python train.py --n_head=8 --head_dim=32 --init_std_o=0.0 --init_std_down=0.0
MLP neurons of a small language model. Each row is named by its layer, matrix (gate and up: input weights; down: output weights) and neuron, and shows model dimensions 160-255. Each number is 500 + 50 x the weight over its row's rms, rounded and kept within 0 to 999. Numbers have three digits each. A neuron's up and down rows have the sign that makes its largest values positive.
After each neuron's rows, "fires after" lists the tokens most often just before its 100 highest values on Wikipedia text that the model never trained on.

L2.gate423:460520483349534551487522503536496516565538469477548450450507442505490448495419504455409536451458469460529495465565530531485446426561484608421488564457460413568462509551513516444472443543470538512511493496544479509434501511480467578466511451466467529653455493482583473517488495498553531541
L2.up423:475518535523451485520439536488547444552431455534523541519578528529551532452515633565424460536466458464552465476513533423534536383528546565521459472579574494551470512424541477561504494439453504465531470403428498489407462483553480469607477475543360576563502555470394472497406437457438542483
L2.down423:500547439473520480495439429593533414542446443503540494474519582539563554510540521518496624579548478437565512460557538514508497427519489546480575633488569509542528489440456507509442599508465435477473482491434537529467561495550534540643547437572518522543537522499504474475440459488463473513
fires after: "| ", "the ", "- ", "in "

L4.gate285:554533559562451496423524443522472517514502491578452476418445449442503513449547524483436426432450544572454373606442490474495515509531564505519546457478525480497493500513483539578419531481549465541537490476501465556588554487490494597429561526459515560490434472497504463512457514427480464504
L4.up285:504439536428467563397514446537526547548514416492487454508577426486524547531558438506437444514583617518463590518537488540537620493470460529350488483465542568439400552491474455429497476464459582452490536474508520461501544483545448529554437528519519481500504497545499548542507481564495548390
L4.down285:443435556567537400472510412498437529585454527391515451448404455438519544483466471485553465508575523559425543527457441496564525478534492523455507553440540564484464515467404506491461552548500414454499532421545577442393481473486477503411399468463496549439451478505455445624440496423521511470
fires after: "| ", "the ", "a ", "The "

L3.gate100:486541485537447524466481538555519474461455426446480443613472525460530475474483466528529514487360459473531524365502454465404488561553416430477554551551456533510524495598436398477479558558540572459561540492560482477444535531474562564537586485492503459472498509525481396624455453525550472480
L3.up100:532535489483480589517536483424515520512531495436574456511583425491478513419556439464556559587497502582531568478515502520572504478527463475444467465480534471540521455439451549588439531614603507487465480515433472464521495523484447452535521474529518447560487548468448504532512451528424543436
L3.down100:505515407481514518551500524552436585449405532435547437465455520557526456367514482521587508458468504520466468471572464472591510489418537494480490424455580533563499551512580466504475431555526497539399484460530500576485489488472578530446412450523488477382598578483395556538580510482506480394
fires after: "(", ", ", "and ", "ic "

L2.gate586:492520507496500544594527501519564468512487480539548467533432473452438486434505438484547539568408453535594456482456454477478452492504543452537507525543507452478449638514514550542552537598555589518558464374609393488431540540472550546445551479500530537460580562465482488539419424418465511481
L2.up586:548465562499535529541401498466557556493480516497610595524518541613479528523468528501354469603594525513497487419509506485470503408576500505536538603524573494524492490544471468441523551509412508493569436535494558415518508524553564494630492556546456517476474495623574444491640443510457441511
L2.down586:454390407540415399489469505485434479443463500516415491358392488466543521529497609628407475538515529552499525565509381535475475464459492493564464497518470546404479362473508526457498510507473453519488439511432526479523528521550511529484474501542522521434425453509475543522536461563505492568
fires after: "| ", "(", ", ", "the "

L4.gate560:521459464484477517511547552586475526473435395494482554479443536462599477418522597501511563464563489460404482582530558587447461491529553496439515498535457498525562493536495467411503594425468477487537460497508510498489575483570460486495474485460523521483436574496494583496494551460543514522
L4.up560:499548440396490490538399396500502547518446500477526532611557508512474469486392550481468472450380515519463539512574491480602469521418549486502502541413492581492527578454430429474496548452397495465369468497512466471484445500466528510511566486426437521621526513488531540524495500490509592506
L4.down560:483454549476447511501451395419494543484412524576542632529525539503559516478521491480439459483444475441544539476478501507480511546475483529535532502525576510445478499451491487482544594538554517595585485471496500502459565415421468589512513491532487585545451414424528461443498506508571480444
fires after: "the ", "The ", "his ", "s "

L2.gate295:460551477505492507520465494533465498629506531463530561495450534393452547476469657503503568595568561482520470560576489511495458487578547524439515524409512541494445557476499525560475590453489418494435460545496460515547472502537534433501461559521428483486476516487479448388557434449533549502
L2.up295:392544483537490418513505543575445601449519424581429527466522500487436435412551535511480539472512571545536424548455426537580444486489491571484531550448466490478497567554435514442480535389428512493440442471540462555518538522464584485610465545558432499488501489541462560452485452464472558533
L2.down295:602496477452523502507387386453473441445509418617556469429446457535480470537487540496496573565476567479527468554546451504474525559503592457578454418477538552526554520420475510415478437604526456549451520530488476530548593491427522433447426476386494492494535525476453494438523475466562470482
fires after: "the ", "The ", "O", "G", "("

L4.gate670:537481534475521476493502567486562457492536403436514497548456524515463547441467467510483467454476517500418425497495564483524474477367486435463509453468522397470638451454482449461606520451438352467401477596496543569529537418550517488527515530476540582469484621534506514496554510488498450497
L4.up670:477435549571461459518514476550425468486484454532481571456446485523420462449446502525534494564484489482547486487526364544527467538433456467637473459327462556585484453530507475429530448448462526437518577493419445547534500601594463439531544429488490420504563472511465541487498571603509473478
L4.down670:558513536477420485490479462526522480466514462537554504596424571515473577502459453441536507443543508504511476472471565467444507534477512555586495517424416536435595524467483466506497592534523520460484516499463531585546462506376468492404577499452542497528485552496542505445497475473373338519
fires after: "| ", "the ", "The ", "his ", "202", "Wor"

L4.gate642:514485443408590473410465459561456539548596469494500572471572495523581458503458425451483522479553614566435532573597543540484512441494410459525453478476459475501517536545453497560445476506420547520458520443506565543523532522509460566422505456477496570532446573618507484447581513405551496427
L4.up642:401500405549516584529443490459384481536485540654460440540501482422426513415465555487570511477503507469552385618609503459437547576446515518518511498470549528594522524453464474501529489399430438522467488473486558510547526511581417432525486601484612546494494546459554435506539587500456572551
L4.down642:398473497457478542490499465523555496561498495581542531510454466449505463494532541520534505563449402483513461463534522458565494577453473542595493588499446546563468530459593484496531478588537531479536533522520538421534439539451542589507459507446574510406552554490470525583463454519533462471
fires after: "the ", "The ", "S", "D"